config.toml
n_layer = 11
d_model = 640
n_head = 10
n_kv_head = 10
head_dim = 64
d_mlp = 2560
vocab_size = 33633
activation = "relu"
norm = "layernorm"
norm_place = "pre"
norm_eps = 1e-06
positions = "learned"
qk_norm = false
attn_scale = 0.125
bias = "all"
tie_embeddings = true
parallel_block = false
init = "uniform"
init_std_qkv = 0.0173
init_std_o = 0.0173
init_std_up = 0.0173
init_std_down = 0.0
optimizer = "muon"
lr = 0.00771
beta1 = 0.95
weight_decay = 0.017
lr_head = 0.00617
warmup_steps = 200
schedule = "wsd"
decay_fraction = 0.839
decay_shape = "pow"
final_lr_fraction = 0.0
batch_tokens = 131072
seq_len = 768
doc_mask = true
train_tokens = 1096000000
steps = 8362
dataset = "wikipedia_en"
MLP neurons of a small language model. Each row is named by its layer, matrix (up: input weights) and neuron, and shows model dimensions 80-271. Each number is 500 + 40 x the weight over its row's rms, rounded and kept within 0 to 999. Numbers have three digits each.
After each neuron's rows, "fires on" lists the tokens most often at its 100 highest values on Wikipedia text that the model never trained on.

L4.up1430:573532450512478516509512549520496552483508517584510521545567548530472495533551545546445468511461482509445487468519586484563515503492502509560524443478487508487442535488506513473499525578412448478524548473521507464478511519535514422566522566512462397496560487552476490550563493507506579567487545595522495532449517492529546467599541480450525485446570431515525531543481442489483550531585483424481462493450497528472458513479533469506458455458452427527518485562502476472449476541497497524487493471528476501514478517483423456454509437535460419436508514503399504540603530552530528490
fires on: " M", " J", ".", " W", "J"

L4.up2220:479515508437481499499544436549594460511583438453554431421566469460481563486573466513453514404536432478602513442503519568451525512505489504443486524513469466481496480466473519459468468475480543554479494508524479494507507564503531515439506479552519431521492489527434505446558525411531485437443490522525514450545499458545490452525541551434513448493441492516485510452509536473525359510538492474531530442467460489511402476497441486500558509470532458520497488482383512550545462412513484581456485488528557475494529462511536549467431454591496527457494525440511477509552556476397437525
fires on: ",", " and", "),", " some", " or", " top"

L4.up1213:487489516523517542490556561477487441540450523506536567497531481395523503509488497495526445512475446470502574520464510499535518451446542499535475504461524491487456521544446510470473518470520518487485499399509533522491509475510410540435527522540503501460461499471446533510518540541548522514494523495450516501448502447517506516536504418543493528542501483502509548468442487448546523538484526552505555564462503545467513553505528558481512482439505508539495482487555554512498487454494507492472542501551450496496456458541429573499483547417462486458503519502567567525451519447493523535
fires on: " that", " the", " each", " \"", "93"

L4.up618:478519557481464558496474542501531478537490456553464492468461500405493456529442448539494451496505558508539462483503519570545580461490454492506420443530425469459488458454562482478495411537495476530523476508517442487477593520482470506494497506515493535467485572509510461472466549558509482513475567525470521501483491456427424483491429397520517510464439463510457520408520512533525500497518477548425512432558498595497474498471521477506546601445444486499512412461534486443475491561513519488486560540485489483524536548492458473486464587511510451469537475471533586498497547541561532528
fires on: ".", ",", " their", " her"

L4.up22:556563433511469473537445479497462514549556467525457518529501594444510489560513531569465461542464542494489534527488487549478532455463457493478483542539599478487486459507503601506456474524522489506421523494503503446529520424527535509547506532512510515568578371514521465476431483557469532508460574452618502570550473488536524453501562494525509530540527431499490550506488519492582548542500430513474499510443512513498507521541519389504498585487500514504566469508541392559493471466467519499495557512513506434517536476448513443503488534567518543572549516512608442537432509487476471487
fires on: ".", " D", " S", " H", " States"

L4.up1749:497551538487493420477519563481515510530606410523532544479533491484510550495448506407504522481585510578543437560413449523469543458508592494428483457542503535544512534478494505469492570513520518519463550497488524471501503465520455582520516496430474532451491490540461538539477484518517434475509520507538509430503563473437451428579525513528515537478429499466477483408521492528451525471453508508620516550530503486445529487498533559507607470479558506393491493479542471481536461546520418537467525505462466544506466558499466548474566517522420447529504410569486572492547509479512437495
fires on: " of", " "

L4.up1170:523498477511554475407528456509459447457534484477459510514512501438496443446420485522547517501532539446585509469507491478476474519497496543546520499569485505455505429541540496461589548491413606440475513523527430528427433556523452462473573549480506477442510538479495479494449516519556488507497465485567470534458498555458461486534504557440542502486532455621525495473532556502455539543543475497442507477461460436488517472459482498497493462491485503441571557485479501454533508424483520483498544497481464584484501551507464532550493512469581527476452513509425525534533473520542464496
fires on: " served", " for", " to", " serve", " serving", " serves"

L4.up1226:438509545558577507511488535514450468515491489518558548484556501505526494541509534476446518531412446492501484493548530523564389482415482499537600405460568465483537423489532545451531451545473498470486513497516400514471458440498534517521533411554526472470516525506505482475507472503553495469496537441445553470453472486581475528479463556533574446437500464461463529461437480530542500487467421469465552482522528475509548480527476518514441521571450458565435463602483476575518539535464484528559546557461473436494532528522521518555523484419553522526396500575504499511524480474490524421
fires on: " K", "K", " P", " W", "p"

L4.up1255:460485471562529435473537424483451477530560435560524498552505437517568519490515531494579513605499521543515480536460526511468454470565502532492503495481530466494518466526396533515468503449483570505563513480540431473541452477457452522489469474501539489545470508529498536469539511533433423462416489545453567545467512538512523516465547419528463426508456518449467559506514513502507529519507507516511547485571453535532527496451512528449477464472501462571523528521510475477498497539448445471543484595450470469541481464486572423561544461562578471516542544520446481495556452483523446461
fires on: " as", " and", " for", " "

L4.up1283:467543508422502528451514510550480530521488516539548512446568463474468577440509513535496480477486527537527494550501480533498507459490487454517553566495506552450521503591538494537469600447461529524411534518474453546486493503543525521518537487483434490506492518438462507447503516511509443448444539411487553526403496456489490532556475510495476548475490470480552512430469498536418462489460460491477523542486485514586525425576456397447492496422469520436547546516474605526501478428499463483515490559455533545525466529495486526531516531475483523475450503511483540540442538548464530580
fires on: ",", " season", " while", " |", " all", " career"

L4.up890:494489531627482473468510525507515476464493506552488458500481471480574493518538489501464544588471515475505517561542524482475525518509526484574431493526508507557469526552487494510439489520566523535502518488479452460479480522509524525408434498490486512526523507488541520444516504515457512602581461472537510484436469489514567551499538537516543501535517418518529571482495577508500519525441460456546465489491545522441429562531463436531494480523447462451550485543525452487470479588532504471501524500465472495460454590484464572482526497509484425494507524523459481514488406497504513437
fires on: ".", "it", "v", "ad"

L4.up962:482520531543489444473616459520441523522548480479508484441532481452553545502500467503530513519479499540560445552529539446413517418583429451463510526433498581428453516457435492529476450502463482527534491546546524486442466493533522491461495451490446512500484464453492494550534540527515506562481497480509552563478566467577497488505464498479471453462551554502481467453517451466553487468463538482540481526563445500539511571489538383427554491483459485465437555519531477460527516383516524559446557472483555474483481533485501496517468479444538540517544462542506480565547580504496537517
fires on: ",", " ", ":", "-", " the", " in"

L4.up1557:482513457456536481460460493512499548521448525553515484484468530512499494487481487557529544496500534507506529492515463541467458582534522498514509459488576486396452495506521492515491513509506526499527478503481546466542616537554491430527505422477461462527538514503507501503534545538465496540540470567485533487516552549516491519492521551460501483555487488555466584500453497544537472465475528486514534522435561524433580477565544516424473458460501520509473493518505457477473475463485477484460528585474509531487501497509503573459460494518437496584474474472561514597486453521531543455
fires on: " ", "19", " the", " to"

L4.up93:539505548454527538393512557539461493521467456518496489457536517511465454473488474384483503537584488497486448542483543560483466400522605440490530517424500542519460431549518499473475470396490494481499538500476469501434554505482516501515417513466458473455466529519475588469509567485525491509495561502487530424436571523507537444409394549462533478559555497475526483461522505532480529482519444545551515508535537570473461450538435398426371486527552497572516431429528526450519517551491576534534463502612485585479592501485526540478464475468488474507537492505457473426466428534502473437
fires on: "|", " the", " |"

L4.up2331:481503472526503489542496434544499474485388553534513536508467456473445526586490499539481492425486491550452482464508504526560480452429509534509549500487440545484482554513476510485530469455581537485522503445516487495455516481475504534478532498609529540487428518509513465504471621543555430442463534452484527477486504537541440437568452547537521521546567432499575508481524554464604440400509459504530529399492556423561523450544532537480484457565514455488449467486495535471515604495543479533420533465513486530536478512457567480517498431479452524469525431493471491542531529440518527488
fires on: ",", " known"

L4.up689:516501555420479505496497483506462512538528526565570467453498552499531510484526503507437428488472509482520462482485478570585527427489470466471498531412479506467484466532468425543569492564538497582424544494528498442518500506481513389459509495522543497528477495494501532454392547450537458491521479538481535580488557507504519442481560529539456455585481565516480494497483476513520477481490532431477472497512485525539502483555515521494530468512495571548494489528513514522492576494543528497536524625471450479537458576484500493506544495459501496480595495568497551493450408499546443520
fires on: ",", " book", " album", " species"

L4.up905:516513569494551489537509471514521531528505529524476516518540477438499524507516478538460505521513529511481455425520517505513482514548562470445454556542506457491468493499465573477482528516511427487501480484505544486453530498468583548484501445527516470469430467544557451543537546479469464489548460447506518552520490505452537533533416596441536548462543439516498540575476376447421510465480513552498553462529575556535440530432424467583454514486508465446492494539524508492526485506517625565502548511521463504555524602493552540557548514495541479463461579462498482548540415492445462537
fires on: ".", " were", "0", " are", " be"

L4.up802:549503525500518579498545500464537534475476516494510564570444505492528487564546508510488462445448464465416491506521433482479448443475544506551478550494492474501499493468520467509404503555532516482528441459524495506469487508483473432531447510441559460505517514461457422484539522490535550459493509472494503520525476580475466545484558550493546448481507512553434466489576470529472501576511528523493516459526503487491552522504481455439524423473466432518513489476541471433511466493498539497467473490507485425496427532496457466577498417558529465464545442484450521533505525548568544465
fires on: " in", " on", " during", "\"", "–", " with"

L4.up641:567458508482508546493515460464429481431527447511561459506520471545502536503537563509450504463503555528482494491476429497515530557475572434454504472498556527456530486459460541447566532520491515520483475575551538541515485585492418465596521380490445449527463560506587521435499531483505445529497450465539512493472507471481520432555504445500512485480450476497463562537443447519493491456491406490503468491465578565504465556543524489563515482420462566450526401495451549479597519488519561554504507452544558504557553443509472541443486458440538493529545481546505489535524436496476553496
fires on: " ", " from", " c", "-"

L4.up827:506403434465442500459446451477497477477464484473490493470508548501485546574465538492407464473514519494435491515423464466512494496528502495497556543460497538543499528552444459525450492472486523504469478468466489571508486413481428478537546546455529537508533476467619589532497448549482538565502476435496493481454476479591494559505501452515565517499456497489538471557462507482528498528504460473531491537510547494506529571495499519495504508491489538567539453527389440525493504483546557449468494580473522512539431524496470535527449497490517513452520533532512487524552453512510465488
fires on: "C", "c", "-C", " c", "-c"

L4.up1888:460467474534539516473480451450423505460449494464525467453518539536474524516488526508514505547472595488513484444474509520467509465508514459542497444543529544482479459476505483514529535500509531518508454437463569516561491392567486442521492517513474475460569478472541473526407473602499443495415522508497475537481420463499528461480486470533479518600553489462484405491539560461515471443592529437455490509460567598515471445488491465456519555530487481459530512531496535465525479576459499488456403509416536484483488490530539490508494480507522548497532507480483510496485495541469541470
fires on: " "

L4.up109:480533568472433576456440552497466515505461454501529526503507523505495505604489467440528473448502544464549479510515524455481443492540410519539484535472482493436518565549431505439582536536456511483443452504468515548511536492532468427512547545469542518483577470483456548454491510548549557514525607471515478470505530466538511526583510536516425468447490418493516556580483498507512528563513540543452521557486543532505538548523471487512507451439481522479494564558460497479536452470577535480460474467531491453460477531514508488519473462486569453566454455462526524458510518573489499515
fires on: "–", " C", "c", " c", "ic", " Sc"

L4.up1486:595468496498454458473554493505488482473576456505447508496524494553562485380542472628400459465553475445549604541529477438453466557568465458519521530529578498487533475498549518512599447551534593464540411411463496437539476511526498521540500500437556468490516501403442542419522517456483474536513448466480538512473490515475443494542507480436525523506507497517434498507529540542493507513512473544519450482524429559556470509480472553481536495514532570499489493422466534517533493462509533510539490560472535526490499444493428471525424521478514580412464478426449492450536514512379488466
fires on: " career", " at", "),", " his"

L4.up1440:482490490547530464555465509550570465546523516505445498500522491481519519565405532533449523528487497481518511543449510524529495478466527500567539480509467424491456565546546463430514502470519504503501486468494547490502511485493547508501489518449473455490544555537511489488551431449499504555438536566448460479470495494561471544490479458520423495489506411421532417509421534542546402535491467573437514450447484527504512480536438577512527578454435517543472508460574530502432487427573506497513520455477447553561520494515499448477548519438440526459487496483462566502545472482530549450
fires on: "'s", "'", " its", " their"

L4.up1574:447493520435493468460578471564432462537408482448520460545498432485557482495499530457574494486463501544416420446563548498532532561521412490465386501497423472490529524499452559454526579517445474533510484467530538428466455532599501474521439495487512509525477440440542469506541574509456453512513435433478487507505533542485548489509491505475472509526517414604537546521490451481569476533516533393428545519557508488516477522501517531525507536552465470520502535550571492499456507525475483505494444490493499531432389571459509509484508454458544498581489483539499530520521515496443465516
fires on: " |", " Pts", " L", " GF", " GD", " Party"

L4.up486:501528476490485497446478515548550467507526442505565576519522477498478450498470507514494553510467577492407485526513479466536502544505505523426448441458447454470484550522501459393603440482461437525529482514480472471537542460504488527453532424498563459457506441462568521559509493560519542432476602456525464489479513503462467566523473549487532504443426519495498532522513492438570428477519477520507496502501526516471493464445452427557553411536435478486519445417483444495538467438513492451469482521542499523512453495502504464479568476511465509532462529571400476462535498480435559496
fires on: " |", " with", " from"

L4.up1415:478526515489462556463578456467580507459577522518576496500524496517462513514551459481538515558461500510486451507510566480519459452567541506479489499542511475477460375410415480519576490518542566585451519520458513492554548464461461476525486414525461497504509444485551576527459545461530499511499549453537530526468522501545495532458485467529453498464446488526531523488543460503477480471459538598522481481476481473408519551528572570540465596457529514451493488479518524541493393511547490466470467516473566466471535453504546542426468507502452514536548475490468469534523516570531516530
fires on: " and", ";", "re", "al", "is", "our"

L4.up1803:552485460523450471521497490533546529482464531520569459474517503499514572536484516504477463500462471437499547458513476489473538538475434497467413437532567458479504533488448508489475501495492537475498558562572540533468554491446494590513560484486479473461504457494546576445554510500469445509489438480520539554447514437464548451506506549530466493418544518541480611513458493531505571546530545474492510505514468463469440490475449479501604545524531505522419481502517415497573540462427497521504576428468431494497539511503493532504447507513504484420518501443520524425520450414547436487
fires on: "\"", ",", " |", ".", "'"

L4.up904:555481462467525465484527505550560472486481507502501455462579480463489567553453433541478486453541488413481498442538476503481459557527501509480444502471533473482512497575552502485584466561499557501491532445497531509509419490499464498481411504484523487469485571558491517606453541515484532493491455460511465464478545568533555495505528436559511562498499435454521626473466510526451507485512514493463461456461431504513564566436456543518495509538442565518535379516449437524536452550440489547444523592458575510516545502466467493533473468482572588583552492378519528468482440483512404472
fires on: " their", " to", " his"

L4.up1573:546521525533555475495566537496536423524562547494478551519514550521469469555574403521466543496513482445522489478519494514556490420500521556541506461551577472449555483544512520548611428525483573523482414491491457464540533528511552532497447482493528530530509540496555512458486486468536552512525520476521488537483482557545485503475513556523494479506452469458592511509463523521485465569527466492459472506399517477519547480481492488489511481476520477519454444520529505464474470481547500482493507493530447494442459539522561532477506588492516556514524425498502504473469516452563478505
fires on: " to", " per", " +", " has", " for"

L4.up103:502500512449501486500515602508535492514554526465557519456509539525562493491521513474535488576518512451465509559466501517557483552458530497453548473583475558545495551491505553503410565599487471555576511541500512508543535410558536491535518523458547475446501557426489497499424459586471481491562480489497493453513543477493414479517404474534496524502550509572483460447498476518522441546522497541475511545506542468547526488408469513452541457487514504427467501459465476520520462462424445499445485547461491449500481584526566573545452486482518389528471449430529529523457463450510467526
fires on: " All", " all", "l", " for", "All", " \""

L4.up444:477562546484478554525475524551511514499484556476496474484539484418492541481541519487477434463491523522562503438571459522415549467511533382532485548507555464411500515515490511519449527535501471518491521531539483535505503498509465524440490432629518492439443466504451518478524534444540500515517542539421487602497595541468461518621498527541477560553478518486553569528532514540490518480473525536558496465471491473527474554501493454530603493485465509453489538554496518512496489487398537587541488538501458525564451513478484507474520481441516522482557493509572597531490522498456461501
fires on: ",", " which", " allowed", " making"

L4.up1182:435460484590459522533498502486459474536477542431533475506494568503564589496489556492483490490477546544486457492474545480485512459430464489476496503426456530583506511522472516517502531537463473521498518522516493509439455455440491456467540530513529518487470474602506518444524478480530446520513534551553540541507466449491468486503432505486457476554522529480454543524441564443560462545500539388495487499560544529552508481537506482481533517479470620543512451538541429518527518540529446423514535433533516476502598514522516464565487518552519507492458465482440510476481580469492534594
fires on: ",", " this"

L4.up2211:514467563502457458537424480503512486502507500489537546440502425558485513515519573524416505447473487472451571530504484505497478506512401457537501441565500378567534483550505510452527465493527515428538506472495508484483480485510489505516481472517446493517563514505498539528487434571509446541452517508421485485538536506508479464487470476543457492495527541521529468488515522492527526461559540514461424478435545498436527490497485494477455530485511599510446481509516542455541548514594502494482511450540489500545535423497506506445412492526489532455483476488559458530435478482526539541
fires on: " as", " in", " ", " on"

L4.up1152:532509531567533529452540564489469483476492438444448530536478439535467509492526450478608613443535500539461440515442514527470540529460519527482470527536456464476543467512580439504538460521522539469491578456515542477483465469444499503554515476488512487507524468510587536460453440492527499488508523460476451493435561497529440490470472529544546508473491481421522468475531539489461570464437525487518481419516539541434463470594561497507506508527485481442495465509535478491480513469563458593455448442476464512528456468442460438504540435565443453497483504483464442505492473553500499547
fires on: " ", " of", " from", ".", " his"

L4.up2515:527517532494454552502469509511520476498448549543498463447428485454449456457605439553521470459509456496482495456506516492455559447470517532555546494486456554473486488447551520447511465485530501520461552469444542489501554514501494500485448532472462511511484451504586562545583475442441520533530498471527478449566532504510473479492593470487497493499517468520514515435491515540483452516548569509492540472562435583474492525468485446522431531496462470549470453457491551480488529529504560524509548448417505481522491477464501461531427567456532484504506502489540508448544496495518538471
fires on: " have", " will", " to", " |", " had", " would"

L4.up96:496552514452511511484535530566486462533514546561528498545508543477448518509491498477483480539452476571480460528452526499493534474497521571474464504514446455573541531534522504379494519408482536418482553532501511539469485467541519566490492521530567412520486510452564499483504497558507502456434500501441458532538517506469489490519507530500462475550539470446455559436513439577439504466461501542489493459484434474490469527498564482434498486475546512474491447504455481508427527507493465505513537498492485527495459573501502549572490489411527474500525390554448483589460531503417489542
fires on: " |", " ", ";", " ("

L4.up782:582581455458506508538445500500545596468530482461509508528520474533523533469523445527519532445455541503480505416502457432499535508539458533441478388474448473475514510548491527502518459489549471530563539510440483466544495436494476571487484483475437473540547474486454498485459498517537459505488513528546478516472525404482444456474526483424488540545523504428553525503497538548558561512505541451556524477454417513493479472444437503527456589534515561458551525477517429434487469460481509507498482521504341476472537433483536526380513482550486496577537496491553514548444472509534456469
fires on: " |\n", ")", " "

L4.up1161:515554570450511550510446555544493546474413504536514573503509500463624488521468508508459524464543486485461552504491500539549531555528539459452510491472553508515630515499495470500427505471558520540413512531495500516514467465513506508496424478481473542444556496532474489479461409445445487448512518551502495494500442364450559502415506497537528464488531537524531490444562469509588615513536514449446544478517434541439527450531527512512553526553476446512580457483453447490494504456535487550564481446561487469471532555538600546504511555505500472460573400502536519464467526650515437472
fires on: "–", ".", "R", ","

L4.up196:564440424449484506500503539534567530536492475492485524409520473430554537477558564473478529524468429539502513451475540438490500401470562567487527495481508509589488551478513495502452462498565543520512490488489491516501484508474545458530496537490504523510531475575462492534397534437498534505540488498404472516542450471473453457410436497488532510475488534506424396471512489531518510522555447475572503526485556532537477494572509593538482464475502514396504584531462501576491561539494536445543511457495564456529515424529531392524471482557500523453455509523467570547438504460439461515
fires on: " in", " of", " to"

L4.up678:524492499556467471418423481505538503510513492403532581389481478518533481543462556479457451506534538428488444546436481456540486457402444422457446432509564522424514429521483482544513491596491472468573469593491544466530589551556548513549474460535551502488578531506535517487525438476550519522485545485497538487487567492542540460493496477553494501493577453535607582476509506502550523452547487461504534480515447486472455520507523495517555536520496492504501491461489441480422521506433493489507517615437465486566493451447498584456489468581492521470556553511483525504494549490483525445
fires on: ",", "\",", "\n", " |"

L4.up627:528510498491513524536495528526516522535462443544465550447471499512479539521527451569471389450528504542468512518495511490512474514430442507497459508492507489498529454501448484447532490498518515489437460462470566494487530496477515518475552489614500477427532389557512534511551567463538437465549564504550521509548486510533466587426415488566500490498534571496500488505511571461494562484550502458523526533463515468529524568508498480471487511443463501497486469384490472504507502468372631540559502497496547485478502525507494529524580485521521569444535503483469480578509552498548478461
fires on: ",", " including", ":", " of", "—", " ("

L4.up866:491476528530445522553432437484508446489542500558469546464515516484531493532500542498489571532429500487438483470439541520514497553457461477503576539559437525529478509548510486486484560473553538467576518538502545576532498474506538614520555464498509442508483497524503478510506439517501480601473473500569550470433450507491418489515519487446518537541495547503493555523551527496489491507495499514561458438502431527521506525530568435542559548442466519483480547500518434521476488532531507613468517477433553486577464459371540523483483479499458492479499521447439512476510446396484510520
fires on: ","

L4.up1605:445484525483553520492534482539538498462489522460483506492524491484500506472461473447455476510427424512441498500430521574518452543454448511520494486496526559486562482559523559439515483505499519510482525487484454499476524449540457500551563498515506426485608456520496539489521520523513544457454477550512528544549427560475480464471497459453539530473531495539444454455563566464519523509521526523422575509523462447452548484521490470477521482546507470569475491462563492476543473431462531513497492564557383514460563527527513587574523495499439485517599419504421438543531557484480516556
fires on: " the", " ", ".", " M", " The"

L4.up946:499487489522491469506488576487555572494454544536474479512548524506470500492521483463579456497495561548591608473460521470536490495481498536534580522536483503504463510508490547476578486504514504480461512490495485504420505563481567501461536502564576553517509427545524583543511458498495526496531510490513506490390472505510502483512525563455532499506537511536477527494485433415466472544529542506460477428432431416454537463567589426515523521547455462466546538473521530562457550488468497581473518547490469457448532503462493519452537510472524475457518437556520474567456455497451551445
fires on: " has", ",", " also", " have", " had", " on"

L4.up1950:517442567569536577604506433511479550485494470425486511476452513452488471502483532507429499555502583484524455492479500471561477452427544483504567533471473563459435515489532504504462508555522432512521527545492527557479531489468397445521462556445524576476469489452565507507586560526580490464482505520472509470503493535577462523499519515498398493532525440531467525509552588453490524440469512547554565476529543529468500535468438479535499493444499451471446496506491498523547465450456477474491524487476529509498498442509501427539478465533446474504537547454556468489488485483441492492
fires on: ",", " called", " \"", " titled", " the", " “"

L4.up864:519478479436418488527517464494440469598399532483534507467484519467478503498511444453473475509500469473550418484503477497519508496483563480516439493468483441533509429529518444488523559473483516513466558479472516500488489589496541481595496510531521458520515492538463537524446428496479513475487501502473587539505566523540535453467414495461478514496478485533537550492612487486576449471515429571481446468582489494511515522503425493431418543517529491444379546553561596421469474545544492424497469537418510508473520453412499545516493514536560556501508471425535575550471482492500541500
fires on: " ", " Y", "19", " Business", " Boy", " Hap"

L4.up390:481474515518489455421495521499569497557573495567523525576493501514539606516589488572511532538543489546546537510485495471495484549498520451584519465520457484529473446436558481480563461513514495422539497566476413511430512490516456488512524473432546499533481476510511589500498541544480514534551505472464435395459559472482450461547494478476507469474539470532530515482434485537420489401548494439552535524517535508527418453531460520610466471486506504490561458502521483608464471530443451505516535551557483568480499473479540526507551463450465486437512526503510511492557487529459568517
fires on: " ", "19", " was", " in"

L4.up2430:498507538565511475512493486537495514499485553539470445510499504495457489517487469470601475502540546558472499507475483554509502472480468447411456469461522592512572520443616524419494466489494490485495489470422529547472496493478502546497411488505505566495552451518483497450490444524475559557502501429502483449477497446472504496569471460514410476548496552455460467496550474489466491501449545482498491518388520579555510435504479519538433495478497506484489507463534461508485488480503509497509480501487493406474442420507535527523463508510514451498577529521434411508529494526531519530
fires on: " ", "7", "13", "14", "3"

L4.up345:480472449513564532427512568567471422488472481550463541474457403559524424444445534495528466466484515569478477510510503469523487458515471540550516485503427523558525505486484505459446457446582473500513446473481492407483519421534450487441450581532539501476527475507438493530526450461481500454525520528497488549466512562551536530480504534504480477498498554450520503510453525500452468432420458459518456519481451557576526477548477515465475472457450503472532505543512516543445461464550502538491451464561462463526469491518544600480494450552531438497533516534537510540528442493510494564
fires on: ",", ":", " |", ".", " —"

L4.up2197:476522518521486511512519442534513538509572448481490540480540520489503403524503521542555512470481536449532465556540416585517502499523487471542530447446527532560483473562540543483499508438552503519565502516476480437562465518574469461442449486452569505521433559503498554480534529520500529455440462470488475491499505475463475546472553448515454531472432500554450468511522521559434611576507445470508506430494520485474554557447543489552562427464524498509559531452546487551514459487546473570530523431502545514576448492484549516472489492543527526506518489530550521485505468485490502521
fires on: " |", " "

L4.up1072:515539523596476524402436435488509490464451487436507525505533576512520547516500476535500426587506511529483516494483470509480495535470528548473482491439528522428555576438484510554547461431471568497466403494430554499558547508487494544505492507446402491538476508538479471457500523499571468509519538520517499469490515536465534516466578522392511527474470542569564501484470415527485509462557508557480498534470549500492501488528502466446570505496542466547532450494445447488469511506456424497545446461520524492534460491520489484438520462423540536465509486452468427511471509524480475483
fires on: " and", " then", " or", " m", "/", " |"

L4.up219:509542531483457567512510571481509541471491464532507514482500516485527427555538523563498452494500505441434542526498453399502456517465524524483497483521517546515522489535569523442425507531464511546475535537465474522463492513495544582560480518528479543530410466497419456499437495604511507488480486487479439465497462461528448587526465472515492588467503390464396523591495497535509515587476537505504487494574511492531484509550451451508413527549424444484467501473514524487501484501534502529472516468486511456508486420520459472465569455560484457495473436467463435527497555385506511507
fires on: " I", "20", "–"

L4.up894:490508483539567515516555532498473489426548448494560556577559511515515474473541549503453530408489509503575439519429501448485499433512465406538562497558486537416500501476550498403505519499590488485476505460474477501490518522471454452470520477430520508477439515475560528486431485525450516507502547525477580526545485517433502433509484424521480586452520542501538542561475446526504524537493556446472538492460586566550539506437487499485497450529505502541476519487568466540582483557579485521548502480479464447569554550467529455527442419543514491508562548502498511443471506443490548472
fires on: "\n\n", ")\n\n", " |\n\n", " be"